Weights of a small GPT-style language model, trained from scratch on English Wikipedia: width 192.
MLP neurons of a small language model. Each row is named by its layer, matrix (down: output weights) and neuron, and shows model dimensions 32-127. Each number is 200 + 40 x the weight over its row's rms, rounded and kept within 0 to 999. A neuron's up and down rows have the sign that makes its largest values positive.
After each neuron's rows, "raises" lists the tokens whose logits its output raises most directly, leaving later layers aside.

L9.down90,243,159,151,210,228,197,252,121,221,199,239,174,205,187,198,210,215,211,213,255,256,182,230,269,152,230,265,240,147,215,161,108,183,164,121,201,239,207,185,197,176,264,160,162,179,214,174,181,142,179,173,212,247,220,163,221,194,172,273,213,216,170,232,143,143,231,143,242,176,185,189,210,207,205,212,166,182,146,214,169,191,156,333,126,103,208,301,158,168,145,191,171,162,210,197,195
raises: ",", " of", " (", " |", ";"

L9.down16,251,256,208,203,184,207,165,182,179,120,182,178,200,203,278,193,151,178,129,197,312,213,218,217,222,178,177,150,137,237,231,154,238,136,194,135,143,131,208,187,178,210,221,174,305,218,197,186,171,262,146,262,200,169,164,241,240,161,197,182,164,168,284,301,241,195,165,237,196,190,182,181,210,224,198,165,213,158,214,271,231,218,178,227,193,192,180,205,197,166,240,262,202,176,161,190
raises: "od", "se", "ped", "per", "tor"

L12.down32,164,218,140,175,182,227,253,182,258,170,174,264,253,206,175,199,198,210,184,161,105,192,171,123,222,156,253,199,118,111,209,243,204,164,188,296,170,256,166,194,182,226,138,203,115,218,210,182,178,158,165,197,189,210,132,148,176,183,280,210,265,203,174,175,142,251,183,169,214,239,197,200,230,241,100,210,172,194,214,199,166,190,196,157,137,251,204,198,145,137,182,192,217,233,168,205
raises: "my", "ry", "rine", "rey", "y"

L2.down314,203,218,149,174,194,186,198,192,189,266,156,181,241,179,202,217,218,274,254,148,281,204,158,202,139,187,276,165,138,199,162,223,175,161,228,157,208,218,242,218,222,187,168,212,206,148,131,154,171,217,204,170,170,291,171,244,156,223,76,160,142,186,226,217,250,180,199,168,190,173,138,162,259,227,169,242,229,195,221,196,165,177,263,227,152,201,245,217,114,146,141,201,245,217,207,204
raises: " his", " their", " its", " the", " himself"

L9.down242,169,242,184,216,199,147,243,152,237,219,237,159,214,217,194,206,234,136,188,195,204,194,200,232,244,222,196,205,236,211,188,143,165,237,147,150,214,159,211,193,199,170,212,179,195,210,269,140,271,178,151,248,293,254,192,139,250,231,112,232,228,157,260,170,167,253,121,227,259,228,234,247,241,151,191,170,189,284,228,190,266,171,246,209,224,283,244,248,225,190,189,266,220,153,153,180
raises: "lies", "les", "lem", "lo", "lt"

L11.down351,130,106,252,274,194,215,153,236,237,193,183,210,176,141,206,188,251,159,186,216,284,242,199,151,122,188,198,202,211,181,218,203,262,163,183,202,212,195,152,225,178,209,238,157,207,189,189,156,152,250,231,201,253,335,180,238,168,203,200,220,266,215,172,244,211,191,175,188,265,210,120,138,223,173,144,217,262,155,205,251,190,237,232,234,193,211,160,234,193,216,160,186,204,201,203,175
raises: "ron", "rom", "roph", "ral", "agn"

L10.down110,161,215,282,223,165,150,221,238,262,194,152,195,247,257,210,214,221,230,160,254,196,205,144,174,119,160,233,148,188,228,146,125,274,236,177,163,145,179,213,173,187,269,188,210,238,136,219,216,154,135,241,203,148,208,158,298,212,209,150,168,214,166,120,249,139,203,146,209,201,158,161,99,195,139,222,173,191,212,197,198,191,246,269,194,182,239,169,218,154,188,253,231,196,125,205,200
raises: "reat", " than", "ru", "til", "ogn"

L5.down111,229,102,218,197,167,152,191,198,283,201,193,207,242,114,185,247,208,151,156,191,121,207,144,189,144,195,261,177,246,214,218,169,116,178,231,179,209,194,189,195,151,244,146,225,229,210,193,223,231,238,190,134,166,242,250,180,214,169,322,183,202,222,261,183,192,221,217,202,212,251,249,253,145,148,144,189,187,177,206,209,226,195,140,228,238,225,187,215,220,241,241,278,250,182,133,273
raises: "ship", "ial", "es", "al", "ees"